{
  "n_layer": 8,
  "d_model": 192,
  "n_head": 9,
  "n_kv_head": 3,
  "head_dim": 32,
  "d_mlp": 512,
  "vocab_size": 878,
  "activation": "swiglu",
  "norm": "rmsnorm",
  "norm_place": "pre",
  "norm_eps": 1e-05,
  "positions": "rope",
  "rope_base": 10000.0,
  "rope_fraction": 1.0,
  "qk_norm": false,
  "attn_scale": 0.177,
  "bias": "none",
  "tie_embeddings": false,
  "parallel_block": false,
  "init": "uniform",
  "init_std_qkv": 0.0361,
  "init_std_o": 0.0,
  "init_std_up": 0.0361,
  "init_std_down": 0.0,
  "optimizer": "adamw",
  "lr": 0.00159,
  "beta1": 0.95,
  "beta2": 0.98,
  "weight_decay": 0.073,
  "lr_head": 0.00627,
  "grad_clip": 2.0,
  "warmup_steps": 304,
  "schedule": "cos",
  "final_lr_fraction": 0.1,
  "batch_tokens": 16384,
  "seq_len": 512,
  "doc_mask": true,
  "train_tokens": 160000000,
  "steps": 9766,
  "dataset": "wikipedia_en"
}
MLP neurons of a small language model. Each row is named by its layer, matrix (gate and up: input weights) and neuron, and shows model dimensions 80-143. Each number is 128 + 32 x the weight over its row's rms, rounded and kept within 0 to 255. A neuron's up and down rows have the sign that makes its largest values positive.
A block is one neuron, or neurons of one layer that tend to fire together. Before each block is what it responds to, as a language model described it from the Wikipedia text at the highest values.

Responds to: Parts of dates such as month names and the day number after a month (August 29, 1 May, March 30), plus second pieces of split words like A-ust-ralia, A-pr-il, m-ur-der.
L4.gate126 [114 152 114 103 126 142  73  94  91  98 165 125 185 163 147 159 156 117 124 116 163 125  87 133 130 113 101 118 159 157 136 140 122 134 150 207 135 125 181 136 173 114  78 188  83 139  86 169  86 126 141 176  98 124 189 158 122  76 180 157 119 105  92  77]
L4.up126 [138 138  41  98 174  81 172  94 103 158  95 132  85 141 168 185 156 148  82 172 110  71 161  80 136 108 108 145 141 151 133 184 135 161  71 133  80 127 153 120 142 138 129 152 108 182 134  82 168 161 190 113  82 170 158  96 130 132 163 151 117 130 155  70]

Responds to: Word-internal pieces completing a split word, chiefly -ial/-al endings (Soc-ial, Liber-al, orig-inal), plus 0 digits inside numbers (2003, 1–0).
L3.gate193 [148 163 226 133  98 146  58 134 133 156 143 131 156 129 153 129 106 157 154  76  71 183 125 146 140  86 170 164 171 141 206  65  90 147 158 102 122 111 180  77 114 129 145  99 150 119 131 142  71 149 135 169 127 116 120 131  81 147  90 122 146 100 117 132]
L3.up193 [184 105 166  95 146 109 116 139 125 142 134 142 127 124 141 116  78  84 156 144  81  88 181 125  91 162 134 132 157 106 147 153 139 149 115 115 125  84 105 149 142 141 196 119 169 138 120 123 121 100 147  81  57 166 135 100  99 159 174 153 144 143 143 107]
L3.gate233 [134 149 154 144 173  83 129 138 104 155 118 129 125 181 155 191 145 165 165 100 127  87 118 119 135 131 120  73 209 121 156 153 115 143  53  74  96 151 135 124 139  77 124 148 117 101 138 166  87 140 167 220 140 127 144 134  81 101  61 113  62  79 126 139]
L3.up233 [144 123 122 152 136  98 143 174 128 115 141 156 109 122 111 143 112 146 153 127 157  99 110 112 144 152  95 140 157 159  97 141 148 133 161 111  65 114 111 112 119 135 106 166 101  95 188 151  57  82 161 122 146 132 141 169 104 111 169 142  41  79 171 129]
L3.gate264 [113  58 153 121 116  73  88 127 174 140 118 133 148 113 110 132 174 166 169 179  83 149 147 126 164 185 130  75  89 143 167  72 129  82 170 167 115 134 161 130 119 131 135  91  89 127  76 143  50 174 145 116 115 131 109 161 126  98  96 185 131 116  91 117]
L3.up264 [165 139 121 169 154 209 141 124 107 156 130 121 100 138 125 165 116 165 135 124 133  91 136 151 179 116 218 152 119 146 185 137 160  79 126 123 202 120 113  88 181 149 111 115 158  69 127 155 120 158 147 120 159 189 138 190 129 135 154 105  59 152 179 116]
L3.gate362 [185 124 133 142 129 123 104 177  87 183 114 125  99 109 167 145 160 198 134 125 113 168  91 114  99 146 116 114 172 113 128 110 131 118 140 165 133  99 155  97 132 116  98 157 104 149 131 134  97 112 173 155 135 190 133 161  58  88 104 103 149 105  91 148]
L3.up362 [ 83 109 174 189 139  85 147 139  94 128  95   6  65 179 110 150 129 195 144 154 126 184  86  96 120 151 110 157 107 113 104 121 141  86 158 171 160 149 114 163 124 179  83 160  73 175 128 113 132 133 153 124 152 168 124 120 127 136 180 130 130 119  99 151]

Responds to: The last digit piece of a four-digit year in dates and season ranges, e.g. 20|24, 199|4–95, March 20|22; also closing quotation marks.
L3.gate18 [136 187 198 129 119 150 144 153 139 107 170 158 137  89 137 120 118 182 138 131 173 140  90  74 167 150 125 110 111 165 142 102 126  97 136 100 112 139 156 145  69 132 101 103 102 104 125 140 116 162 148  62  88 103 140 116 129 106  89 114  92 115 127 131]
L3.up18 [ 63  91 143 132 143 117  95  21 183 114 109  96 215 119  94 113 135 107 114 127 162  84  72 100 143 132 163  92 160 171 197 142 127 109 134 145 149 107 128 128 124  84 143  71  74 106 155 140  96 107 131 137 107 179 162 139  64  97 141 116 124 127 105 129]
L3.gate137 [119 106 179 133 190 130 106 133  96 159 115 108 149  90  83 177 176 168 104  77 146  88 173 118 150  71 168  66 142 106 165 117 109 181  83 119 166 125  98 162  99  64 182 116  88 144 153 139 152 179  93 170 136 172  71  88 141 104 125 103 132  57 142 168]
L3.up137 [137 137 126 136 160 129 119 142 165 168 146 105 132 116 124 158  41 142 133 137  97  90 142 121 105 133  50 113 147 140 153 115 107 200 130 123  95 135 132 120 151 162 179  87  92 189 135  25 100 114 150  94 174 124  43  73 129 153 103 161  83 110 179 161]
L3.gate143 [169 185 160  60 126 154 153  54 153 114 128 132 133 143  93 113 129 131 146  99 225  68 132 186 135 158 111 178 172 166 173 128 118 145 118 140 122 107 126 190 184 142 139  90 106 126 132 123  53  97 145 102 132  92  85 122 131 115 142 129 121  72  97 102]
L3.up143 [115 138 160 124 163 129 179 209 117  71 114 108 140 111 113 125 105 165 129 132 141 151  52 144 136 150 122 143 131  87 119 126 128 167  91 122 179 131  79 138 168 109 111 148 148 101 146 152 142 160  76 130 150 124 160 109 109 119 100 120 149 130  83 155]
L3.gate174 [ 99 125 114 100 163 128  50 154 125 148 119  99 158  91 158 108 114 123 123 122 160 112 118  91 100 148 148  99 119 179 135 171  69 128 119 193  84 111 140 133 129 116 159 103  97 116  84 151 122 164 126  95  97 136 133 142  89 119 179 129 125 118 187 195]
L3.up174 [144 116 138 118 118 121 144  87 124 146 144  95 121 132 108 116 114 134 119  86 152 139 130 153 108 103  82 170  57 123 124 111 104  92 150 170 155 113 113 150 153 176 130  86 100  94 147 158 168 148 154 185  94  96 135  94 101 111 113 123  95 114 144 203]

Responds to: Last digit or digits of a four-digit year after "in", as in 197-9, 20-18; also word-initial "m" pieces such as members, majority, mice.
L4.gate483 [111 131 139 121 111 152 128 106 138 145 133 133 125 134 193 127  81 144  78  79  86 152 126 102 117 110 113 106 118 136 141 110 156 115 134 143 125 135 133 135  55 142 163 157 129 130  81 123 111 178  96 135 117  85 116 145  78  99 143 121 115  88 107 126]
L4.up483 [ 98 106 136  84 155 117 101  71 135 148 128  86 143  89 133 113  93 104 160  91 150 174 197 132 102 147 139  97 139 143 119 144 140 126 147 168  74 153  95 216 108 141 123 120  99 144 131 148 136 142 143  98 140 108 131  93 163 111  90  98 173 100 116 133]

Responds to: Word-piece continuations inside a split word, mostly the "ed" of past participles (directed, attended, aged) and the "cc" of according/accrued/accredited.
L4.gate218 [101 140 135  96 106  71 135 146 141 122 139 112 134 145 101 180 104  86 122 152 106 130 129 153  76 168 111 132  97 135 100 148 147 184 119  99  85  78 135 113 116 153 124 159  91 158 138  97 106 101 141 212 166 118 119 170 129  83 106 100 152 188  74 176]
L4.up218 [ 81 135 143 178 160  79 142 178 184 150 144  91 120 170 141  90 150 118 146 138 173 134 137 171 136 115  86 183 213 113 151 143 126 170 124 104 144 155 154 115  82 187  99 117 158 147 102 104 109 148 123  88 109  91 139 101 115 147  77 170 129  76 125 152]

Responds to: Second token that completes a split word or year, such as 2020 census, 1999, Super League, State, immunoglobulin superfamily.
L2.gate213 [ 83 145 141 139 126 138 116  88 139 183 178  92 146 107 126 112 122  90 112 114 155  54 208 154 124 138  84  66 110 118 207 134  97 120 129 124 115 119 203  70 139 153  93 127 115 155 147 127 114  67 141 124 108 147  87 153 132 104 125  77  79  95 135 141]
L2.up213 [131 113 120  29 181 198 141 154 160 132 138  93 115 123 149 126 189 142 172 172  79 117 152 120 104 141 118 111  40  98 130 161 133  80 122 115 112 104 149 178 111 129 133  69 119 139 120 110 114 147 157 141 107 147 144 148 143 117 132  70 139  89 139 224]
L2.gate296 [ 68 145 129 150  99 174  65 116  68 131 103 187 142 124 105 105 193 135 106  79 167 180 138 138 123  82  82 117 107 132 169 124  75 103 106 112 119  74 149 135 133  94 125  83 166 151 112 122 115 111 165  71  88 151  60  94 154  78 117 104  89 172 163 119]
L2.up296 [ 70 133 145 145 150 112 133  97  91 107  99  78 134 103 163 137 161 138 153 146 155 101 112 132 147 143 137 176 157 136 180 123 143 138 130 138  88 125 127 124 116  73 139  71 143  42 130 143 153 172 136  93 117 158 152  79  94 126 152  55 106 158 111  96]
L2.gate314 [123 119 179 134 117 127 128 183  77 182 196  69 118 140 160 113 237  98 155 143 123 112 139 143 113 157  90 120 107 169 157 150  95 149 134 165 119 105 107 151 136 151 134 133 159  62 150 141 133 146  86 163 121 103 101 109  69 118 118  98  85 167  98  94]
L2.up314 [187 132 144 143 143 120 123 125 171 196 133 122  90  86 152  89  91 185 101 143  94 156 101 149 187 148 154 116 101 117 118 192 130 149 123 119  57 101 149 160 156 110 116 107 116 152 112 199 184 173 105 116 155  84 101 157  97 134 107 126 124 137 152 157]
L2.gate432 [122 139 181 116 164 123 137 138 146 196  96 152 103 140 118 183 142 180 125  59 122  63 141 133 152 125 145  78 124 153 145 141 157 136 135 148 151 114 120 138 109  70 166  73 131 150 111 137 151 126 129 171 177 139 105 114  97 109 114 134 104  71 115 114]
L2.up432 [195 122  85  81 140 137 154 133  74 144 155 141 131 118 128 122 133 147  99  91  68 120 140 129 132 135 117 152 111 104 124 138 158 133 124 107  95 171 109 182 164 152 115 130 151 205 139  82 114 206 171  84 121 144 116 125 122 128 114 187 143 112 152 218]

Responds to: Mostly " at" before a venue or institution (game at Oakland, coach at, played at), plus mid-word pieces such as Euro-pe-an, Fran-ce, Icel-and.
L3.gate25 [ 81 127 153 126 119 108 150 102 146 162  27 103 123 128 207 167 102 126 156 132 199 124 110 148 105 119 159 134 111 142 111 136 103 206 107 116 144 144 185 154  72 121 130 210 154  78 122 147 160 174 140 101 162  90 105 121  72 105 134 134 112 125 170 159]
L3.up25 [ 68 110 151 154 176 133 129 104 145 142  76 114 136 122 159 152 135  86  84 123 139 124 147 168 101 157 102 127 130 102 186 204  84 153  43  77  97 113 118 134  80 140 181 181 180 137 157  96 153 105 119 133 158  68 174  77  83 118 102  98 142  94 164 115]
L3.gate273 [ 95 103 146 151 112 163 102  65  83  95 121 133 153 135  95 130 151 135  31 137 125 148 171 155 138 121  94  85 125 168 136 123  66 135  99 131 113 153 118 134 145  78 122 159  87 141 107 134  73  63 166 159 128 147 139 163  88 110  94 107 131 100 169 163]
L3.up273 [211 142 186  62 117 159 120 133  71 113 121  97 155 112 141 128 157 117 164 125 131 131 187 101 116 162 105 190 177 135 134 155 115 149 155 117 149 149 162 137 184 156 139 122 167 153 154  59 124 111 136 125  80 135 138 105 145 158  90 189  82  16 118 195]
L3.gate351 [ 86 124 160 141 146 118 117 128 155  70 119 126 138 116 137 108 172 130 133 123 145 137  93  76 179 132  47  95 139 187 137  82 123 119  69 142 152 135 104 130 142  90 119 169 134 143 147 102 164  79 149 141 155 137 139 174 172 123 132  84 131 113 121 123]
L3.up351 [148 138 148 133 126 122  71 153 146 140 146 105 146 105 143 123 129  76 106 106 117 115 180  81 178 167 136  89  61 125 140 104 117  91 132 130 168 146 206 185 132 114 135 123 147 128 193 107 135  97 160 141 154 174 122 133 122 157 177 109 151  96 152 113]
L3.gate485 [109 110 117 118  90 130  98  60  88 131 129 133 116 174 173  87 154 141  66 153 106 119 114 152 117 127 102 169 138 134 144 172 143 149 134 147 111 148 155 133 110 137 140 198 131 105 157 118 113 109 146 133 103 109 138 119 142 108 111 125 110 123 137 152]
L3.up485 [112  90 146  75 105 163  89  84 173 158 143 133  99 165 135 114 110 131  83 113 137 161 131 130 122 124 100 129 183 132 109 112  96 124 128 121 136 122 162 146 107 132 169 165 116 123 164 140 161 149 136 158 153 136 160 110  72 152  88 201 124 107 115 175]

Responds to: Mainly "he" completing a split "the" after a quote or parenthesis, "The" starting a sentence, "at" before places or ages, and "==" closing wiki headings.
L2.gate68 [ 79  50 149 155 123 112 177 100 107 143  69 134  76 104 115 116 140 152 129 137 114 141  67  87 149 138 157 119 130 151 151 138 186 153 113 114 130 153 152 116 160 133 196 108 118 155 121 153  70 125 104 118 114  52 104  97 122 121 112 134 103 176 146 116]
L2.up68 [171  78 159 115  78  69 125 109 104 119 146 150  91 122 209 131 141 143  95 136 144 135  78 146 140 165  93 154 158 140  91 175 122 148  48 136 114 120 173  46 166  91 137 173 134 182  98 123 162 191  90 149  90  84 109 116 166 133 161 147 181 180 164 146]
L2.gate298 [ 99 105 139  90 137 130 156 137 189 166 134 108 125 164 127 136  57  75 212 144 110 106 107 168 136 135 127 112  69 191 117 137  49 169 121 197 198 177 144 154  82 103 126 142 122 123 121 131 148 130 142 138 114 165  96 158 106 141  72  86 151 140  88 177]
L2.up298 [119 113 105  55 131 160 156 137 169  95 160 133  83 157 129 133 192 179 184 113 111 124 141 156 116 104 118  21 127 122 113 196  92 158 131 128  98 153 114 112 131  88 136 113 161 111  92 151 132 247 115  99 126 133 112  88 180 162  85 116 162 156 101 127]
L2.gate369 [110  98  98  96 138 112 143  81 114 152 109  79  80 158 100 116 161 153 143 132  74 127 157 151 125 160  94 131 123 135 106 123  99 112  99 121 118 127 130 158 149 116 122 141 208 125 149 148 174 162 144 181 172 110 138 185 126 171 122 121 133 159 123 115]
L2.up369 [ 50 140  76 124 154 124 114 100 119 152  91 137 106 143 198 105 142  83 110 142  92 119 137  75 128 142 162 135  87 145  77 161 120 107  66 102 134 127 181 127  92 158 196 110 166 101 130  89 154 108 133 210  97 109 128 173 129 155 103 116  66 153 109 171]
L2.gate405 [104 110  69 106 163 185 149  82 133  94  90 119  95 148 126  80 114 120 159 117 122 121  86 125 109 108  57 118 138 100  60 114 100 145 119 135 124 131  96 162 104  75 147 142 133 123  93 161 172 151 169 103 161 189 118 103 179 127  43 155  86 146 107  63]
L2.up405 [106  87  88 122 167  91 145  95 137 145 131 114  61 132 159 122 138 119 155 146 115  86 147 132  98 120  75  87 157  79 132  85 133 142 119 116  44 160 169 109  96 130 161 147 153 106 113 115 158 143 101 166 129  97  93 126 176  96 115 119 132 150 104 133]

Responds to: Word-piece tokens in the middle or at the end of words split into several pieces, often suffix-like, such as vit-al, footb-all(er), bu-il-t, spec-ific, polit-ical.
L4.gate186 [107 130 183 180 182 134 153 148 129 167 105 125 100  98 146 104 133 125  85 124 133 102 189 166 142 117 108  84 141 101 135 136 116 162  77 145  83  63 169 178 117 115 101 163 137  64 126  93  73 135 127 101 139 121  91 166 132  71 109 179  96 129 121 141]
L4.up186 [ 98 167 135 168 152 191 189 131 157 131 148 112 132 154 177 128  82 149 117 155 199 121 202 146 143 177 139 142 155 101 122 159 105 152 134 115 148  61 131 150 116 115 112  80 148  88 149  80  97 179 224 138 110 158 141 123 161  97 142 212 175 124  95 130]

Responds to: Two groups: closing word pieces that finish a split word, such as purch-ased, Nashvil-le, self-publ-ished, and colons or semicolons after years or year ranges in career and season lists, such as 2013–2015: Viitorul.
L3.gate140 [ 76 163 122 101 133 100 115  90 132 136 161 118  79 191 150  99 125  87  95 100 135 132  74  99 143 121  49 167  87 164  81 178 114 143 184  90 149 162 111 165  95 153 149 125 196 114 176 151 142 130 130 143 135 148  71  97 130 163  89 149 157 115  79 137]
L3.up140 [ 72 164 115 160 104 115  95 117 186 167 111 131 106  98 197 119 151 117 173 107 139 115 171  83 150 101 151 158 149 162 132 115 133 168 170 161 127 134 133  62 108 138 160 154 138 125 120 144  94 141 204 166 106 152 166 128 138 137  84 142 156 117 114 141]
L3.gate154 [156 138 151 166 130 111  71 116 124 110 102 127 207 194 136  79 119  87 164 163 136 104 158 186 117 105 126 172  92 107 172 107 104 157  68 109 156 135 187  99 123 136 161 118 108 166 122 135  98  88 157 132 110 111  89  71  80 115 104  82 169 124 149 120]
L3.up154 [ 94 124 205 140 189  79  98 139 167  77 101 125 202 110 136  76 144 128 142 148 171 138  68 159 109 172 124 133 160 161 120 119 108 132 101 146 140 183 173 100 113 109 140 123 135 151 146 111 149 136 213 158 103 131 129  98  62 113 118 161 165 114  92  85]
L3.gate299 [126 123 164  96 138 131  78 114 136  99 138  89 140  78 111 138 183 139 154 101 132  69 135 164  98  65 164 114  89 153 136  82 125 186 146  93 117 162 137 134  89 126 100  70 118 123 159 130  81  73 130 125 132 123 146 109 147  99 104 120 127  96 115 102]
L3.up299 [ 89  91 185 112 173 138 141 145 173 147  75  99  96 115 128 168 116  73 169 112 158 165 135 138  82 123 122 130  58 120  98  98 125 165 173  82  92 108 108 156  81 117 112 140 140 150 161 111 136  69 159 124 128  71 103 120 143 119 114 119 193  70 112 212]
L3.gate446 [ 66 177 126 160 120  89  99 123 161 131 148  90  83 110 100 122  77 132  91 114 132 143 108 117 141 100 107  83 169  73 153  65 157 160 121 146 135 111 173 103 115  91 103 141 155 159 164 150  81 124 142 164  68 118  91 108 132  72 130 180 178  88  94 147]
L3.up446 [131 140  98 130 158  85 109 117 154 111 166  76 105 172  98 110 156  95 121 147 188 195 124  98 127  94 109 114 144 104 149  99 121 105 102 110  80 112  79 143 157 150  87  89 124 127  85 129 107 121 136 139 120 128 123 112 109  90 117 131 160 145 147 118]

Responds to: Short word pieces inside a split word, often names or tables: the u in Jan-u-ary, ir in Vladim-ir, our in y-our, ess in Al-ess-andria; sometimes opening quote marks.
L4.gate242 [139 118 107  74  97 129  96  97 120  87 121 141 141 205 123 114 152 155 104 119 178  79 127 159 123 129 111 156 136 143 149 112 157 169 163 143 146 119 202 139 118 160  90 151 166 135 148 130 184 140 126 126  80 172 126 159 120 102 147 149 166 111 129 131]
L4.up242 [ 83 131 111  83 165 164 116 104  85 161 144 138 208 134 177 128 160  86 107 149  99  94 106 121  61 101 106 176 107 128 102 147 104  98 109 125 158 111 168 182 111 107  77 192  79 159 145 146 152 116  79 204  86 131 171 110 122 143 151  91 141 104 136  77]

Responds to: Final suffix piece that completes a word split into several tokens, such as accumul-ated, incorpor-ated, purch-ased, Popul-ation, approximat-ely.
L2.gate127 [162 137 150 145 132 114 126 121  90 156  88 165 138 160 104 168  94 138  74 135 128 192  81 132 114 159 142 129  97 174 126 119 102 110 171 134 129 122 199 144 109 105 101  85  98  85 115 116 172  77 144 105 102  87 136  93 121 134  80 117 122 120 106 178]
L2.up127 [122 162 148 122 133 147 138  87 116 121  95 101 151 126 113 158 127 129  84 145 128 128 125 168 132 148  90 179  99 110 102 139 165  92 163 170 112 128 130  89 145 110 149 135 110  90 129 120 159  98 142 177  96 121 180 111 177 130  88 171 116 128 110  99]
L2.gate326 [115 163 178 166 110 145  88 133 108 106 150 141 102 104 163 109  84 107 108  89 157 140  76 155 103 142 123 174 107  96 184 147 142 153  68 150 169 147 204  88 123 173  93 120 102 137 147  97  80 124 135 152  58 188 126 146 112 136 127 155  92 150 168 125]
L2.up326 [138 120 145 134 159 111 137 149 155  78 111  89 133 180 187  95 149  78 199 131 116  98 142 104 149 131 141 112 120 122 134 151 198 127 161 115 132 147 113 162 115 111 189  67 135  84  99  97 163 157 134 138 101 113 223  90 154 105  86 160 143  82 136 146]
L2.gate393 [118 144 122  99 134 124 125  96 108 146  61 124 184 114 157 144 130 116  97  89 103  58  98 176 129  94 140 191 130 140 149 123  97 141 139 141  77  66 134 110  99  98 154 122 122 121 132 184 101 109  95 166 129 124 158 119  74  69  89 149 134  95 116 158]
L2.up393 [142  98  99 166 160 125 158 133 151 107 134 188 123 117 139 120  50  76 117 130 174 106  74 121 125 145 105 151  72 123 156 111 180 149  98 123 156 177 182 144 113 109 151 140 131 144 180 113 111 135 184 103 140 140 145  99 161 147  97 108 113 143 120 181]
L2.gate503 [171 119 122 167 148 117 153 167 120 210 129 164 126 119 144 119  80 105 128 149 134 110 121 138  98 103 154  86 140 158 164 129 113 100 128 153  82  70 155 142 120 160 148  93 178 186 125 145 110  71 115 163  78 144 110 165 115 128 101  74 113 119  61 174]
L2.up503 [113 100 119 113 137 117 133  78 128 122 110 125 157 104 183 128  99  81  96 117 182 153 135  56  54 117  94  76 100 138  97 113 165  85 135 121  67  70 208 101  87 121 134  61 153 137 110 124 125 160 151 184 169 108 119 134 123 126 133 118 114 161 147 111]

Responds to: Final word pieces that complete a split word, strongest for "al" in Total in vote or stats tables, also direct-or, Salvad-or, Liber-al, Part-y.
L2.gate113 [ 53 127 135 140 135 131 124 109 112 112 135  60 123 189 103 164 114 130 141 154 115 108  90 118 199 125 143 146 104 128 143 111  80  89 140 133 122 168 189 144 110 110 113 111  95  90 102 126  75 146  67 100 115 136 108  89 103 140 185 165 130 144 105  75]
L2.up113 [153 165 156 108 155 172 112 171  74  54 139 105 156  73 113 133 105 137 103 184  94 168 131 112 145 169  60 127  98 156 117 115 158 154 134 141  98 115  76 159 119 112 203 173 145 154 134 128 156 142 153 128 146  61 113 141 144 112 166 125 143 133 139  78]
L2.gate191 [125  81 162 171 113 112  85 148 143 132 125 131 116 110 143 134  75  70 123 129  94  89 122 128 163 123 146 151  57 113  94  86 123 150 156 128 118 120 151 136 124  89 166 179 134 116 121  98 205 100 101  99 122 167 132 169 109  85 158 116 127 139 115 131]
L2.up191 [127 106 156 134 131 122  89 119 121 173 115 185 122 177 137 155 153 101 136 117 154 139 159 135 130 103 195 137 176  89 131 118 167  88 179 207  97 106 170  82  95 115  79 139 167  81 110 111 159 143 124 133 101 146  91 153 113 116 108 149  96  89 168  98]
L2.gate225 [111  87 208 131 113 179  68 102 121 168 122  71  83 115 173 136 106  97  82 146 117 124  99 165 153 178 105 168 140 133 142 175 145 104  58 108  86 153 101  80 108 163 181 158 141 169 130  91 126 147 110 136  95  98 115 119 111 114  66 122 117  81 126 147]
L2.up225 [192 103 148 163 135 188  83 109  89 161  81  75 154 155 166 161 107  57 121 193 102 155 190 129 162 127 103 121 105  94 158 111 156 129 127 127 113  36  98  82  64 137 202 103 140 168 129  73  61 142 162 129 109 180 179 118  90 120 152 161 128 114  94 111]
L2.gate323 [168 103 206 133 147 167 105 120 101 111 140 141 144 138 146 123  94 160 111 149 115 153 124 124 109 106  76 155 104 170 123 116 147 134 168 123 114 120 160 175 108  41 134 105 124 112  75  77 104 127 142 154  95 222 115 205 122 101 140 106  76 160 101 151]
L2.up323 [176 137  96  85  98 115 154 132 170  80 192 139 152  93 149  86 116  49 153 140 166 152 165 183 127 138 157  80 121 130 121 100 115  94 147 110  51  58 116  51 128  73  77 143  97 128  94  91  83  90 111  95 207 119 129 110 137 102 145 186 148 120 148 109]

Responds to: Final word pieces completing month names split in dates, like Jun|e, Aug|ust, Nov|ember, and weakly other split words (m|eans, A|ustria).
L2.gate125 [104 111 115  63 117 163 106 104 122 154 129 158 146 152 130 148 148 163 153 163 108 149  67 104 126 112  53 150 127 116  95 112 141 118 134 210 193 143 139 127 159 166 123 127 111 118 114 114  91 146 165 146 128  51  82 135 117  98 137 152 139 113 134 108]
L2.up125 [ 85 113 137 110 187 174  93 187 110 153  94 182 175  94 119 178 179 158  96 176 124 161 171  91 100 144  44 150 122 108  99 137 138 147  73 116 164  94 149 180 153 122 121  32 141 132 140 104 112  92 138 145 138 119 125 166 112 100 128 124 109  92 135 123]
L2.gate160 [108 100 123 128 103 150 162 154 111 205 155 124 150 138 126 180 179 127 134 128 123 143 180 133  92  90  99 123  77 118  78 161 121 115 172 209 151 104 162 181 121  60 180 147 121 114 171 124  66 140 135  67 105 156 139 137  68  89 114 136 148 110 123  84]
L2.up160 [140 103 168 130 117 146 123 124 124 107 145 111 167 132  93 103 193 138 165 135 119 149  80 161  91 143 101 126 119  87 142 197 153 160 103 125 171  82 100  89 160 109 175  84 191 139 169  98 141 180 114 192  71 171 101 133 112 114  97 100 113 195 111 144]
L2.gate233 [131 111 133  81 135 142 136 102 108 121 105  74 154 113 170 124 166 108  86 106 113 117 111 134 117 174  61 142 130 159 115 177  81 116 109 160 206 100 189 132 109  81 169 169 169 117 162 123 157 149  96 107 107 119 159 147  67  90 109 141 169 196 162 165]
L2.up233 [ 93 140 133  80  89 130 134 181 126 158 168 102  49 126 107 121 136 138 166 129 163 195 130 134  64 122 159  92 146 134 116  99 152 140 154 118  98  65 132 105 195 185 150 107 108 162 124 186 153  84 185 139  82 129 141 119 119 147 145 165  80 123 147 118]
L2.gate501 [112 102 110 117 126 160 108 142 108  94 178 109 103 145 130 134 155 117  49 163 197 120 150 157  90 147  76 179 135 163 137 199 127 183 129 126 137  69 110 153 151 146 180 117  91 103 150 107 115  99 114 143 111 151 117 168 138  91 119 117 125 153 161 155]
L2.up501 [101 163 102  90  66 151  90  89  87 126 129  85 138 111  94 135  67 149  76 120 122 125 178 149 108 116 153 134  98 131 117 117 104 152 166 142 137 112 140 131 210 174 128 160 126 129 150 177  80 119 129 125  72 148 123 156 151 147 101 230 179 142 176 103]